config.yaml
intermediate_size: 704
bias: "none"
init_std_down: 0.0
doc_mask: true
MLP neurons of a small language model. Each row is named by its layer, matrix (gate and up: input weights) and neuron, and shows model dimensions 0-127. Each number is 128 + 24 x the weight over its row's rms, rounded and kept within 0 to 255. Numbers have three digits each. A neuron's up and down rows have the sign that makes its largest values positive.
A block is one neuron, or neurons of one layer that tend to fire together. After each block is what it responds to, as a language model described it from the Wikipedia text at the highest values.

L6.gate544:124105114123107157153159159127119138172127125138113142139139112153110106121136162117130161151148187146173125182144146138119100149123147114116119135124087129112117106124153148114105128103146130102111084126143122139108146143170132099144121115158090159134123136094142173111095130152159200099134088165151122172139138102047176115103138139087131108112142136130140144133098094080127096108139
L6.up544:123158130149131145148119123094106157153104099140153159162179130175156121122143139143120123176160178127139111128154137152138175150145166143109121101086112163125128112097171124130170164129161142128117111159095142121101111134140155134116112162092191177125136134134127130108132153130122112168121090159116110139107125112076144160128101110138116116120123134120136140097166151140181131108153
L6.gate557:155111099119083152147147135119086148137119108120150096102138104137116079114100123125114120143115151156119074164138183157168143153185166129099108125087111117129113161107123129150140151153136127141115103105139141163124140171100157165191113119134115125138099090118171164115093129168119212133101134119120124174134122108126132146105123139109109108125171120126144139172150110116120129125131
L6.up557:107117159110096168109099102140067148140114122124154089138165127148125083112142141137102084135102135172120116129150178144143130100149115147111098149104170098106106105134129135142134123136170116158132101138125157150127159150119145160120104153087121152142131108118166164129135097137142155135139103135104110175090126135063149129074109091089154125125152118121127139123111063129116146154137
Quantifiers opening noun phrases

L6.gate91:151134091132158153114136131109130164142161095126070140154136172128106155114150142117105138111136099116121102099094123164101129140138117134115116141090145107137170099143065136119119110122126117147144109122118108095146134119123092121115111128159113121122126095131151144148111140169131120117172162157142144115134133147126112193154131144126152117125073139118124142168154128160072132145084
L6.up91:147132188104101094106133057106141160136153136136082151094144139112120107144127145148153119107112099148155148126142104132123112149107126122135107127076122113081117114132085111108082098109134126146170121170144114142138130157130108134114093099146106166117140137101086141124126100141141119122135141127141134101074143130149103159152126153090112129096095149122138105157171139129116156143134
L6.gate100:107100144131110134102163121081092137110082090091141151132128138052120110119113160144101090148141122162126147136116155149121145136147126097139169087139118117125159112120155129169130056125118111150120120128129110106145107121125138134150134097113155112147109153116109079120124156138120108136129145149134157082103134096129111128118110172153144137096150166138089081138130148164084150132130
L6.up100:106159158126148162096117109114112141141151098139164133125121089108151127108127150107100148125116104098136117107090127105133118108155094120079129101130123099070128108123122162139158120169091148163120144135135097140158149124135117149118129135108172129117170137158130134144145114171141115158107146141109136121170132132088110121148149119160128106088165119172139107140106133144096136123100
Noun-completing final subword

L5.gate106:152116117124133114147119085118143107189100113120145141120116125156122151127124137119107134154150158124113151154128148146135149107126157126114096181115094092142139106106146129140106180146141116137134143129129145111123115120164154127108130142171124163097151113143147131084097167158097119142131140132134110138089153123150137083115127150123101091134115133157106130151136115143157167107119
L5.up106:140076106159103107096114109108137141142107123118120090122095105148122137065122138127116162197156153105132117129124117141118093125172131137143161133141158112159127085145126128092081108172144120161135098071156143149156119105138145131128108105135165136096100128128148112084158105146102156090118122145138125148168142111127095151112161137103143132125115112100112151135157077139111129131148
L5.gate198:170147120091079144139132122116155129098117132103139142077165142122139124086132136123111130164108137119164113173129176115133131149092106123125131114160096112127135142141094127146100142082105134165086107116148118135126126108082115149105128129107095133124098151130152154117129102147161115133157112162106136129154167131105154131166142167067134155163115146099111145118136090127112104113139
L5.up198:151109109142106150115135090159100113139111120128109110173137161097111129093146100156141092116133094134134137123137103126128145123139162166087140180161155059112092130132207113159120112114127125096105182155131132124129102141169161177102140085111126100146119115125163111159152133178122110140094140132141147149097104138144142105084151126123105102124125129140083104148183119166163129150134
L5.gate239:151110101132119120126125113095114140146138125138143143137109128119140159101136105139128137153124131086131095104134113130116141162096136140105105148143107154114135195128129095132117160146104119111091110103130155115113103153091208122129147154151146122122123094105130106173070145121129111139160123125114160130099131077170126117114153125128125141084126116146143127118097095090120112102129
L5.up239:122102142144147150156119130098093149153102086106084138127103136112132157131128140069131132111140130114110132114151150095138171127089121130108115079143132119168111124168137076118175115162140121119098172132138103044118102110089148094131137105107136095120148129126123130141108109106108167157186157099160117113112137126146115130108133088133128124111173103137154184152101144115113127105166
L5.gate254:125122136117133133146132138108112126178125101115148149095092145136098160093154124108123121162138176104152105181136115141090090166109125123129172112143106159112120077080161148141098153098147123128086100119088141142135152112140118092104121134124131146103110140090131140125127116109118128151126107160131108141123111123105103164104115130101095108161126139070127121148133147118119140107122
L5.up254:106131106163153118143122089123113115114098135147174196122152104145129141184162126123139124148146129159120143095133146127115142131145148129102099148150140135077101084105103141148133145099144150112078126120123105114102141089152133154101140132110119153136139129142169137151142154153113079136068090139154099150143144115097139154101105152109146134161112126128093126121123152119119108132156
L5.gate268:102153097131114105127143134129082159085157134106132141073158171136128153138166145126145132129104137116112124126094152107129135103151104147113129130111096120077105133129077145147135162143164128131124109144114116128127144134091094121095130133163150150120118146093144165131134098155132130147155120104118134110127149143108137163159111105151090109147104136102155126166139120129082123140136
L5.up268:099144118118135077141159121132105147096164125119098143129148194146101142155150151111134124141120130104116089099091123136110172116152112151133119160112141103113120115072071137155121194130138112103130102124134112101119081099096110133075101123146130138134178144101153152121142110119125110120143138125111148101119155159132143169135122091154108102130132151115182121143121160151114159135158
L5.gate569:106193144106162152080154128107142115109156120097101118120159140160058143124138152173143115126149131163142079124126141105157165114096116131121144089127148092138121155132099105097112105104117149141110064112113104126172134130150109078122158091123105139133123114102149165146102118112128100159099167116175147154136134120142144151120119139151125181186124139123116121160085102136151118115096
L5.up569:140147114128150153099158133111125125110119116136071133101106116140085174142124115145114108181177117159144109129089114137170123186105117102133059132085119104146104147112106100108115121130115142130158133097127077112103093139152135135098145104101113160119125093125113122121126114109150093142093123128112143184173108146103148142129113145109177101147074138136116128109104082129160122118139
L5.gate632:130164142161097131170146124120130146127109125139121113133101099163114148101122161121145137178153129150146158153138148181115115125124115121101107134090095099117094133073134137112156152112205150122136123118134107111141084113137113161120134123097097148098083101126169156134169074133130110139127143168181117121121122134132152171135125112066088134096108131131106137116113131091118119146139
L5.up632:144140151157145140141132141116102125159153120111106117145121133160089143132088155092147127172112163126123100148052120149127127138125101114109102117102132095130121140072121156156156140117176163144122087117151079116159155114143144152092109106108146137104100131115109124140115095129098124179141132173134133153128119121103151153109127131098078148140123118144140130124106129120135111113112
L5.gate692:115145119110130144151079118132136130157134127132091108136155150170108137116130128153157111144143130139145156136105166154128200108140178117105129129151136094116136116126138153125128153089132105105160134115147060145141136103149117147127117126164172155146170064146181082086129126118115092124143182152146150145136100111128131165141099126127119169153132109127129124163118091126112119093155
L5.up692:095140148133112148116102129145150147166140136116131088117138164115094171125141141141135170115147141092117154158136140148135150083121142157113140137107141115131122131123146106145120188074132085099182134118123112118150099117149106128135097127189135147137133079146157094095130106115078117151138170087117126145128104095143100172127106137096131153184134097129134136134158091118112120100129
Word-completing suffix pieces

L2.gate15:115103055164135135166112128103121158123122117112147097109155138141155155138096155101122149094110057152146104109136165129149125083077142098083133136168140129140089128141144100079130111104099129151130114096125115129111140163129132151134114114119149131058104099154169144105132154123124136129123134121136130110113152116162170119085133155091107119119090144133092126163091133138125142141148
L2.up15:122120081145126155149126164139127143150124123134142104085172158149144163162108123119077108112103124180097100141159158089165130133136126094090121154139127114140126110155134149136184153117114116175149116127104119115133088137134136128161115159100105118099124158104159170114133145100155096144121144093130119185141110140178099132106132123128102101123091137147126149126126143161126119142150
L2.gate27:134088127155133146153124147101143135135089146117166123138150150149125126154126157142130109083150125150125167134142111130140116124111101134082156119136128130118143103126173147108118117135144125154143113130152124129095091168117135167099146090133143137194073124124137129080122167121098130128162107078115135138140144198157135156107150118090087100183133142160093122117141170126148119089137
L2.up27:160116072135112150162125117158136152142103157076157127111149112130180158107140135150142093124151095154111065121164140061156113159112108094085186126158153080165117098089156110119125142123115151145122099084130114115097141134115124098137145131158098142180099160120140154119135156165142128133131078105141122126118142173110121131124148122112105109177131141161151121107137142102167102156132
L2.gate154:147100134112075172089069134136120131108170143090097123129105117133131141106161132120131141095156106121110128137079143123126127065109125157071122107164112104167132117156109119118170112115119165133099129129136139124143149116100140109151165150160111154133122123105167139090097145146123142113153085132150144116104143149177125159115148106175105114127133114098113133128131143149126108148116
L2.up154:111135088127116133090097154161146122154137182114136141150096114179156132135162116142135157050113091142132117132110134192130101113101129128115119083146106109150138150144115095139119114117136163147095137108118158161127163127108118150124131130129104192156108089102140146113134136142144145136130127144100111126094171177130107163075164106142134119093139140111125124108106120162135136116140
L2.gate330:076137130153118142119085142125118102135123110109136123134117139118119151146095152175107161119118089170119120181145137120112115095130175155097111117180129122128092111130126145105150093154129140128098096159108129112133168118116106187146162134102125141119110155110114148123089109128116142146106151147125144102140167181121128057146171153133040126108146095161079173138130123134152129144149
L2.up330:088127131146103120116100140115115109142128104088154133123146122114112196131085148149140147145110110137128124184122114122141101119154154129084121126174124119110108110121118124095139091119137132151108130113108126106152156091119153173125158091078108126147126162117109121118099140133117153144072150170149141105164141160161138070130188137154088122140143139139103136124126112160154140171114
Elision apostrophes and initials

L6.gate46:138092143110123161123167186130144118154085106134108145125131107147171137145150143131150121143143084102148082125181123087152131138090134118147121119128137104130089080123123134144091124071121118125113122168147129132152176100164139141091136155110131083141152126110128129110138166123114072156131121126118155082156162151176108151063175098117113114125163129153157099063138116133106141125093
L6.up46:144149118116111147142114133154122104122126136114144184135119128138090187103144098122148099135124161122104139106147104120123101133101117148107109137115157088145131146132146113134117094117139151097095163107141106118135117138131122129094111135073146133144142115149092069107094123144113109056128107084095089133098170153146101119154148157123102136073157107145122156125114141147122119137124
L6.gate259:144139132105119108153128124114097114176136120101129144122105116083163138148134137115122115134150124090183100130148135158098150117144142135154180137132125121145089130115133113114153117172091125092142180100111118149163104137172155090099119059102136126091128100126099118107098113130140141128141137138102122119123120148132113130119160150137162160126132144124142128131122140143118164081114
L6.up259:104119113125152086134135087091137135127106103118123151143118109120113130080101100154112137143124135129106149155138147131103089150114115071176110100112159079152144159101147115102113123098149127130121132094144120090151132168121139103134129155112145147082128121118114125178101112128135109110128119088146159105074134147128138165128095104067159122133124112184130174169105129141154065094146
Mid-word stem fragments

L5.gate58:218141131114162117131138186132135139158127156128132154174100107078179155108139148181140162132124129098125113138088125118135116130068113134103130121117136153113131103119097107103122152120155125111163127149111103127145197126107103131110141167118173141090149131099142194128117176136118180102126113105170086140114102139110074164124120166115100117126141137177084138156125125116139169111161
L5.up58:183161110119154125140124167110192122148127136144118155162192127130105158152115155177131130117093107137112106113135119152127120087084116171116117102124154157115129131090116135117115106144130120161163141115132104136149144114110122102139143165089148175084137127121145120138131171126100146118156124146150081178121117121120117144135149159124143109127153126162104150114158141083159192117113
L5.gate93:103146164145104102153116133142171165137085136107140112172147142150132174107117095138117091127144145127128139127184120138121103141154130152082122156152150131159120167131125112142168097148132115122137091125138121073120104148127083124163135140099108096163134112150107131137130154150151116087114147103136130184168123143171120140121149118123143110113130144177117112109156124189151154115142
L5.up93:127143137095131095128102164135126144127123150163165132145163133123148168123115098153158079124142133141104119147149114144131120118141118117073120162101149104147134141156146117137130108095131085120164106086107135107121109153135080119135126119081123137117102092190112125107127161183172124147127178108167173171157147155122117113118140125107114145109112138152140074138182117163167145128165
L5.gate151:087103116113121145093115146135119170158123127088080130100118143128078127137127143137121111126130114120073111115148147125108164166115150075086079162091123095136117059090128137130140107134110138150131151112105134147131092143125130172094151109124142093112110149143114102133126103136125114136109165152114121077143128147108120102151119134109138168124072105123180122095134167117114120117150
L5.up151:118114103108103149118114119165146130108038128125064107108136121085129167139160177149115145104079129140100160119153134154115109148123186122108110127095124085119114058150161116137190096159131123150142146132133112126112171153069132131122138099123124118106147095115117103140139136140133113151116143157148154053159141136095152134149148112129116157118085124116137134107144126070121119116156
L5.gate176:130113121150149144121109110164140130139132112134123152116167145132128151146148154107185111148089105170132120144141132127108141143138142113094101112156085112116132136112135107130132139099109149133148155145145110129102104104115135155112161145154177093129134101149163096161142155104093133108155110134105136132098154135094141142159142111062098141143156117096100122171123162118123143106068
L5.up176:121096132114118121150107088139178127124151147085137136100178135181152141148141097120144112130102145125177165155139152170101138125129105147117148125133132149131122116126121116110143077132126115137145170155136111136131116149147116108103168105137116128103141141153110090132154146138109119148097102142112106102053150083110088145117102189096148134139105123110162098163069140126117128117124
L5.gate402:096129147081131129105129135136124124147110096192127147120136098152152159111145116134191172132121088113109106124138131150137190105137164139128105129133122128153144138146119152165110145112119154169145117114089105124101085158101125088145126146117148112075132116141156155102149113111153113136138110071140151146100122172132101130139175145119121108130096117118118123127140154128109171149135
L5.up402:106125168130117098116093156153147142135146118174102124127155120092108125088110131123164130129141108105097134135191121130142161109128172155076126163173122155157136129140129111113115169096157118110126120090135114141103130151103137085115122115118122099105152145141179151115113079145142107137101140104186170124094160135111117142140186121121126122122140153133142148111137162136125133157168
L5.gate469:172128126150137155117178135151155115131117108100141155134137090114187152157126126136109164144102143106056058112113132152138130133147147140117167118134101102138115103162132115150135080174119156116128123150120114121128138136123132114131181146101106152133105135128107124084108107091096130113149081100098171145096149157127141100120106120103148108137108146122141167076136161118085107134130
L5.up469:138146125153155143142198094095141116101129124122090156139100138140183143123166101109133139196120153148111142129144142135133115115139096138147169125144077127137069109146154141138148079168131159139135096126130103112125117112114109136117163122143113089096121106140158117125138132113118108090102079116101189102122134164118126099140118086097148085088097112157120146109147096111127116125098
L5.gate474:126140131113127138134120104123132138142089127098060164139143133091116146062148088144157216125147119115106128100134130158150126113118114115139093131191116131155126147119124108089134123099110133106156161138147080094119117146128105121132135123116121144095181102143133102104099117146115132124168135152119158116110089117138117141116107147160114134155151116121134176147196135131093108146147
L5.up474:163116132133160122128122124167142131146114108122115145152149122105157157113132133105124145155095136153068087120117135149167147129132146127105130107167128104151143082135108118117152126138072132166144122132092124108127074104091126104146143147133149159097137138155141122106148137090150103111126145076112168174113092116177140140145139123132140167145146111116115173071173118170086126167175
L5.gate681:139120144078122147100152119126135169144129133168106120144120160092099112072094113101138121103106138100112154120100120139101168118114158114118132129169101164110133153151125131145107135112169202135162136135120138090095137147144096132104130100098133136119122132149123078113177155139086165129168133170112179101108139131161129147145112124136132186186144141085103111093154114094079179138109
L5.up681:106151109060110097134157146134142129170152085113170159114128148149129118157121097136070142162118157138132113122190145118143136120143123157136121155151145143140144091089102110138125108125179123121099098131108163118135096151161113124098151132159135144119090151119147116123107110146116147160132113107157143148110121118190106139107139095127114117108134138127145152120078159118123088107125
Known for / noun heads

L2.gate273:141151151144129112160129128123097184134110137125163142139140141142139163111151111126146124114092127140141080131158141151137119100110139109088149125121127097165112142131126084133136143114093117109096121076111135134110123114156153103120141133139091157157098138119118115131155109106112160161104110151102121153124133111100132107149162126136153084157133181097143157102143135127140161094149
L2.up273:114139100141117147182083142112161139080102184120128111102129123081100104113129092099167108125123143131088150145147058124114113091126146146122085084187115094178158130111110111108129116149129109146117143087164116132117108129074121156170148135158145143138137155116124115177141130155124143096111103133101137132118133110111090107107169180096127112163144139126103102145125101083138118118106
L2.gate306:162137108103148164140099111110139124106135157131141121124108163154087125160165136131148074129180103146086123082126126137109100107119136111095099169124117149136161172146163110124125121122105158144163166102122101139147139084131148127143103109097131133136105100132170139138148102161104160093125169137118119163125145166148137113152124130093160148108111130151136166096150108088160171120171
L2.up306:137144122091164183154116128123121128142095092143136117125138118118103135118138146083108148138130121117120128133117111126124075081142179123106140090112139102125144140126124119065160119161157189146082145125095126141109061101121122118124173156130122186130099121115206112093171101147070155102175147136128144143099123127145146114154128119118110127126119143136170135135120118154134203084154
L2.gate419:116116159126155140141141098143121113125128168165155113125118120110101117134107146149125132165109134135068115121129140172147159113119114090099139127109125172143153106126136135134121130126128102088068074186120124130095117121119174146107120139131146097105086131158098140128126138074157082114134104129107139106098149109106123149154114159117140188050125101116144118096159138153097124127127
L2.up419:139118120094136110151120120142092158120112166119116113107193156108157094149139136183113114137134096148106109114171111103132093104114115146135143136124123132119149103163085138106112139147141146122126082121139141094131135073125089133143152138130145162144137139153132109162090117105144186174162076132124106131125116131135101118104114104124119134128134144144154112114079142136138106139114
L2.gate582:122102090157109119166101129167114128123143157163104068127089115146145115157126176139109146163122079151135125148139163083113105138132077130095106099100126127153133119148140151133140118112169088127122130098143135136141108140060125129132111118148147139171123122153164137154155148097152168142134120116134115097138146136088125118139109069137077139180141137137108131102064131144142177087079
L2.up582:099140104126186139109161088149154136165118127130090168117097138146121068108129150141101154124128168128109125130164105136140176136157139137130136191122166115113133132146063087139137122147072133144135084099106156096094107091118149129147121123113103120115122130088135130117116108151132131122133152167119091098103136128176161123130096110144133135133152108140171126089142140153119136127142
Mid-word fragments, coordinate primes

L2.gate356:123142088114112164109123107126126148142093142110106139126150131161114137088159130214108104132148135119141140111086119152128090143119116099132120152132106106123121126135118096153153154112099155134105156170125137134153130111144137121104139065143127144121091140145101166149078098070148149183120116136113130101137125143138128111137111159097144129109130121153153089178137178122153161151140
L2.up356:149152101088114150092113164123098144140117136110179140124169129151136129113149134194089116102147139159123096084107130151144109093086106135112112145122082107116125106130114121127105154126088155131104179161137166108135117118148130157121126068124146146113088135149107161124104109089126135136147126114141141125139097150129104138138120138072159128131133133153140093175125169132152158107183
L2.gate552:137189105125110180128117153121110144098139155149133110087138125170113125111143062129128158144107154140135143097142146138137127145173121084106120180124113123120094124088098098151119124092123146120149094126133121122127156057134132140166114115149089137112093099107143134118094120118145112104144104125126135134099112089121065120168123163096144098082143083116099128138149113136124105130155
L2.up552:115142111123113150100132131146113112124125140151134160140152115128131141117131087106067141132088192124114121081148137108135086151126105090176120171145104117119106129133118150111151157119128145103166144156148070134110142099148124148145134056113099081108131090113146145120074128111124138105142136115140163134093135096143162108134124139113114110108126099125169149125152104158156096142193
L2.gate558:118143105122164095136105080135182104091141154153097125138107127092134107112134162130126106163139186139111075134158108161135099140169144095096129151085129104155160134158105106132138107168110121112119114149086169138116134120130158110159122164140099083128097157145138119162136127104101142146070119123125118163145145124141165129119094127077076139117110119118161153108134153130108129118122
L2.up558:143156109113152144112131128144146131123135123127149101162141123114114101110085183118129114149148134139140110086135127118176117123143108162137138169133087140085152132165116112158162143165069080170144102130103146105109133120101179113076107119153086105156133091146132118110107159143128126136125136138103117128145097151111137092110123086101150096126113166106117149084120134132096110129113
L2.gate694:118122142142127130116119076138095148135138123146159136128098120129104143126132109174152114125100110153177139142143101156150144154081096119106165121161082093100090129131130155131126102127115138129076171137146158163134161148130080111114133145126132136141136137138119136091120127111111114134120182128100185112139154134121121083131136096087127157110143095164105118127131132123099094150076
L2.up694:166143133150094123118133143095081131086145097132103117151172147115143122124130140164129124131132119131165119143134161121141132150134146101153152145138118140141147133111132139119134113147139105139084136100154122156119163136166097126081151118097117066117132165179126113130104135095103145112119172124131164155139110134154100140114118120090209127105140125103131079102118109119101108104134
Mid-word completion fragments

L5.gate12:115115093125080152107128125152136151138114141134126105166118132147142154138132147089118147136105103154139123147200137103129143142161122117139129111103117102144146136105123101099150129168201118141136129108165132171121147167125102141103128131151181144140157142123133115138136149125144121110121190095134130142155083090141109092134133134089169070141152083128079098135108165156088140132127
L5.up12:116142146149122137123113111148057125102111117168116111137124161191118117147147148100103123112162111158134138141137126126146171141156144149119122117109172120144137105120133139084142096161145107118117146145166169140128114124106126170133136118176124132154117145111111109109133149122158145160141133141145117172138096152104136107168150108117182101141133114156147124098143163179160136111088
L5.gate172:133183122089107167124126125164091140149113098120115137140143148130115102090156107143122099143092177134137130111110139097124124137126160186141128126144117134123114127107119139168136153124146133144103104165099108174169143103118118132173167118115155140125160124154166151165087142134152121114117166135130143130163157140166135145149138128116104127070126126149109181128119092128161127104152
L5.up172:128144106103155197112165140174151091116116120082152160129108104155144152129127120189114103160165122133136123108142147103125098127105141169112159107148098126181157152105078134133151171165121121128145169144135111167115144163130095136121137130131122103111149131156108164118070136112121145161181104080145163145135138167148148132108127129142163097115133122121126121100116096117121126099119
L5.gate214:139108116120137132112194146155144112169089130165118123133163141155136124124141151129094121140090121157138114096156064118135124142120081084111106129146161121189113106146147150146123140172164110136153125119163123135149116109141129160175102192118147124140168131150146158109094179118100120113120152174160119141110162095174122159141178130093118138151147096149151117102131139165159101133114
L5.up214:122157072081154174090136132163207109125139163099117135134122130165100153127156175148134132146103134155134116140161124124146067154126109106157094125105141133148128104118140138148099099190133170147120126110156144110123138113161116112162089181082131146115121146146155117116122160138106120146093139176122123126135151149123133132130162127134155088117117092112128153095173118123139120144109
L5.gate221:133095077095145122071159129110117109165148149136114130140088081112125085136126138156145165149164157133116111120110191120151106090159149137114115154141076120160132155097129101095130150173154120125128131115184128105185101120111117134142164095108170142128134106120109150124094167110183150122128167141153144123151155136155163140109125128096151075147134148094109148103160130151143142149120
L5.up221:115166159080150147091065178151116106118098138121150134136107144118135141139152155100152170154128129106135121127147172104092160138184102107117120147105141156119136127081124092152149102120105135113138107103127164101146139160101109113135167152084150130156111122173133153112054132095121106153098121124113155130134126087120119127111136087148084131141088125164133164072147179103169124103095
L5.gate295:124119121143108101108149137089144126122094078112151147173114134154140182134107124115154118136112147126181134094131112112152137166103138096099126088146164085092141115131138136115102141126132110127131138096129133109125084143105133109141165138085119117165145128142128140112161168120151136119157145167165145189122118143143102152123123111108127109146129141143093099124126117113130078101126
L5.up295:098136112164077159071140126096098143098131089144150125194115092112093149130140124157149128152134158144156151112151109116156147136120106079092129110145118104124113080135133132124144163119136135110137126119100072125124132112126137117133153158083137103157083119116140146150156135113154117101150117163140139178160149164132153150124088098127147144128117152149088130135137101147067127104109
L5.gate318:168129168128148144114138132116142118106133115128143153149144109101200147122139155183155149137128147135153095100121148101134122101163149100068143147160109094173134100159097159103106118175155110123101145094132148137151109107148123067156111168111143163100130142092170139126153128154087134118130132113147145124161145109162086131140135138137092166133159146112140132123140118139108101145144
L5.up318:113064099137133145127162156134102120100113079129134171149101114146149179114138187182145153155114147105162141116146108127118166139132153097131142122128119097146109126129124112152161129141115131176152114130158131141114151118124073123124144148154152156100103113150110108107124125097120148173114152179141104139135164115155114161121150153120132135137131151148182107100126130111111085129138
L5.gate374:103142090116142124178135147144134114132129102140131149149099119120115128135135132145108114133156159129095073118148150152132153187147085169155107099112157097183163141151147129116083128114139099109107127122132125088118149127124112114088148127131136145124158107173126143116101116070162135133156150144091105124112143141104140128126128136056131115094167129133124132134163152183143110106110
L5.up374:114134086155187146123107135135115100115084147118146124128150143141147105117161136127159159151146151124088082096088146115149184167112094141111100092139131131108096095131112122078131145112126192122147140113157121122146112122082113105135152147121183128146107115138152137141090114156121118126128170138167109088072137131120136124153154111146166154141118144146137125156094127147107119140117
L5.gate389:114106119136088160140124121127162119118131123113132127096125123099117110160147142128142106126105169078105093160123157122134076145171141116113147073155169104141149152163107169128130090130089120130128085142130091128109105149107097156115117136123186112144131139149156116135096113130151150132101083129094106146132145172115157156083114156119139126107117103142137175101068140151177125165148
L5.up389:154126085149134108126124120107156148149116132100103100119145213146152095136153140099085156123155113140146085122144160113132176161156140127133139125147097090144119117142114117104136077171140136107101105085146138110105164160136086150131138122180105095127124125086135134114125120091122100141126155137093105143122116096119102157083166111145131122141080115121119104145157092109131108128139
Mid-word subword pieces